MLP neurons of a small language model. Each row is named by its layer, matrix (down: output weights) and neuron, and shows model dimensions 0-127. Each number is 500 + 40 x the weight over its row's rms, rounded and kept within 0 to 999. Numbers have three digits each.
A block is one neuron, or neurons of one layer that tend to fire together. After each block is what it responds to, as a language model described it from the Wikipedia text at the highest values.

L5.down386:465526471503524498523500536484502528449458461498506527455505502527518594567480489429529508501465500544494473548504496501465432493518526452508451493507482521478484463586464473468475518518468447523489549531496485601526571528398524535449435572562493478418468540440524504556496521452526547474528517470490491447539529513549486536441492529507470484518538488450557468436547517564541494491488
L5.down427:507466510525565527511498498540575503548535548465470513458496520492564397480489483521538489452524463432477515510559591462458520522504530580510519519479472497567535518509458483458536463410416523525533563572523417507440496512545594443567512462522513459563507524474529504484494541446450512495527558432503488472492428479479533440465522503492526437421463507523540593489497477482517545535460
L5.down850:494518491582458539486423467496484472450509514492506478495470522486506510406449553468514486514490508459502582541480393484447498461559455552595568493491476505453547561556542464497512444481421506489456479542518475449519598513511457550510498518509391506442495456471500497534512477499499493517501464481470497526522529504417504477555478461478511475431515466487498457493485506459469478448503
L5.down909:491472525496490451532482510447453445448530487522463454438574575481488461542530522518415486562540468523455508481520461509500496532546545540459499469477543512531556442549499513520518494544483534476448435498573499391516420463496463541455422555486523428547508526492500502440494558513550492488491393509502491527518499473517443542499509501537502429563509528529554458532458517483482462435485
L5.down919:557546542470401558493483557530515456526496524502490506537482483491499495460526471417484470457550525503480543476522510561493527511528460562522443584473493471446502600485571545502518582519477512494538483486517504434514485507483410566538472415447500536560473423468530480534491503549507457512500477506475400525406450536483532520503526552493480506537452495518463493453566535468479516449557
L5.down997:556550472534414496513538464448473500441511489445438486488551505482482469574608537412463472479435503572534516533456462530524449478505455492501518446474513483447540445529505516492433537550580492430503457448449529518542507373521540479513457496497472482555535456474474466444510530487475525563508493454586539507529466540549477569455480600522536519524547502438509584514513511489465460500477
L5.down1238:467541486440460491502557486514530510466503543459509504531486455508463501490540494474470604466522511473513493455565453468483454502505482541507448494509606489527463545494513499552462452457414486504479529493429464501465432585520482504581568535475506482538518450541551443585514479511455560485422505482545487533491397535498472519524495538565532438425590471440533455507503507574553402561526
L5.down1415:459458517583576470441462442504532500518500493572468493465393534503536504504504519522481455535529508525527543449477518561533529492506468516508450506498547490505524542436570461509486473478492553514524519520505434537512585537519505506427493537490401480475567486435515494533527503533569523394425529450467496530516503487535502503519482458531540494577557474496511482433527538510485428492532
Description: Nouns naming a person's role, title or relation, often ending a table cell, heading or short bio line, such as Minister, player, wife; also percentages and section-heading words.

L5.down96:468530551537615541566500475530494504512540511547435497519517511544500526501495504434486580498505501582503474531510480364471432554461478514524521438512523504481522469434490442411528503575470489525498498486555558493455498522506439449506483389468513516479524553466493504503497383511545495503479528575467517431535507533549484553528481539441537487516459471513416506522523553457492461526464
L5.down97:512479466541490534547471429482514460523565532506487542485474527457487566439468477504464437502496469537498519484509493497498490523452481432489514470515475480497450591404554486516516465515478550522480532573517471486506455541551564526443433474499452582465478472524513491486558423519568489546461571495540460568446480463507476567480519513421514451514498470454467472447459417497501487468486
L5.down114:493462487477430512559527536532552515482505525525506553559396432481560451495472508531573451544584470613550540514544486514513515505508538476482485458549465507487438456449503533497488496504479506534480469462589491576528475502541534480452485543460475509449498510527502490504564533512474497433482525443548498620551414510540440462547519455521481524520504489556534466501398471484417471495460
L5.down385:486529521433500528479455549479555526455547509512461519496511450521482513429464500480475508496469507547532462502487506457532472551420498479602479496475529585516413489515522501522517464598567502470431512582514491472492442513496434509470461573486458437476523556504539613512523471507472432457508450525436506521466485510449486508515540564562535470509480501426422509473456490539537514511521
L5.down553:530536516522504560487461474540473558483544483488532505472491507533522547497528482546461420569483476486565537471480546484522477488492493528482505450440477437489518534557494470431508464562514488486514492553571496501507540557487480511482495530482456420436487474539503491463472577616521491559493529467493480494518496516560481462467441519516529471516516512569543560423459489499525503487472
L5.down677:433509569522572496472487518424481535531475510473575497518542459474561510398442534514560541554483530438453514497510486422521536462419466471524495437515458521467479521529463464497429439619529531488571488503585536520467541529456499537509518472578583491558492471473523495472517579478542462537434571500429527481410529480492437524474485467503503463533478484453454470508524542417508553475470
L5.down681:409474528539553480496476483457536477503512483485508544524515520503530475471480409535534582450492511523471452513570583428443381575450506529494559502461514541489529567546455410524482406603522537473494506524515501471593491421513540504473534416570499472435571463431583499470588518526488546507482527557487577501487518493477418500460542487492463466527486552471458554490441497412512556478566
L5.down1531:492554588523598505421476528516458471515551555524469512461442427477587466511555492499593498559530533537415438492486515466471403487435516477519486471561487483498512557536494453503563488525439501598443541439446512494494481539536497492494533498542595513478475561551513452563509494476585505531492500519561504593571455478516486510468499552501560522535501574512433466540399488421510528498548
Description: Function tokens right after a multiword proper name or title ends, such as table pipes, is, 's, the, and closing brackets.

L7.down1:549503456573449558534515467465489452459512419481556456510510451510494467557501539548504466459431496509501511504590534500456494510480514489528528512542506466488487583489553524526562501484504471503504555495410565536495509489525476497520553503476501525544426515455490508495540607439412514574500589553521537481527522493554394562507557520535462530463518466493481510509579494484559469500532
L7.down9:435535536527446518597510586522487431433511532471514436571508482484412507435422489554437477417506590480499512519398513531438496468512400398483492431496549604494470551552518497534463459542510519485491499509472525535580518527571466459508564553472526550500518531501545535488462514511519477524483489532505477546527453491474476529537540417525470447439544432473514456531537500525557446503526
L7.down131:423486527566482511475539483572461469489493497517392508538502526438429518486478513518478496511500520459494575545516423505562552524475460584422476519476491459508530468484490610497459455459475489489510516483568511524532399554527528528500509478473520439466516537605487531522489480581505482460583532547372423499419460507494576501494469488568487506505495581467464532498553491483474453501518
L7.down374:512489552444499478585518484505492552531485525456506458500502455496548484446442533543566539422548497503510521503470486522513536472486472569501490548488485466515565450515440470447498457517458550451526508527491523477472488430488441491466471471469504493429480471535510528441494493521547543472599541500549491505484475441546503489411415484506497571489602553475564552457461552517493563456506
L7.down627:544539471480526498565499565527537433501452525443516494562496550511524523412448486487464439486485558529497475541592535490459485538486501494504502440532488478462529520487538499422488478505472538478384523456490490489503539498469575529520475475478501444526590440528555474477464486444537502552441488522553480482444507503469477491542487439471511478492470562504549470511503567517526555505500
L7.down766:478484516572493465559500465498454525509451505544565556479477429453462522416558567551513505441517500547433478497471505530485519438473481448517445447476528502514462529417563473559568429492499448530498503450519451484469534493488556541510493467534479373499494532481459498531405486461468533483463412527531543548455488504523506544493512491473448489485482550550590483448533592454531553473503
L7.down908:428501511502478474498469447562477422533496493486507503494504534467508537442447446527470478571475505507469506499505514529486510440562458560550456519494523609502452505478483526459508499506498541582537431544508511511547515463517542486560411500465499598477552490485466511533438489511491500450546488444490536562495536463487538480554528517561489481459499476432499510468471479467510574531514
L7.down1191:521471503445506461499572510498449537476504475559509512491466430532558421466498490526496508547477514508548509535501481456461550448522500473460447563507436481531453462413456485524475500506531466486484532451510486513549544458413526534575467489535530538580535497473491532486477510538497570496543449460464447500530477505432545463450460495452502487463486490544541468505430523501478521525545
Description: Final word-pieces of personal names and role or title nouns that come right before a name, such as Gregor-io, Richard-son, the architect, Brigadier general.

L4.down932:522532508461438570549502501478526443513509515383544519586536463456480489497479565429418495471543510553509499399485449426537478480557569484449516492526554462519503532491437564565437466480494448545547492498493451500481455569556507448603602493527542557499542452429522422531494538545469564503450497511532514536460487515493452513550512517517471467496571472447522415468550525491524373527507
Description: Nouns naming a person's role, office or occupation, often just before a name or "of", such as Governor, director, professor, coach, Minister; also agent-noun word endings like -ologist and -ator.

L4.down783:462508552500471514517510453563516533492575494558510560469506520488442527501544476534472562455455527476506481465455534502474398605493511428503523499519472534539498411485449439509469550535520566520484576526573448465534408600506513486568450446517490484519509500404529430550563476544512528519549471471456514419531508479518431424530511516492478439511459551496498520504477498532485475568489
Description: Pipe characters closing a cell in Wikipedia tables and track lists (e.g. after Rank, a song title, a score); occasionally times like 5: or list items.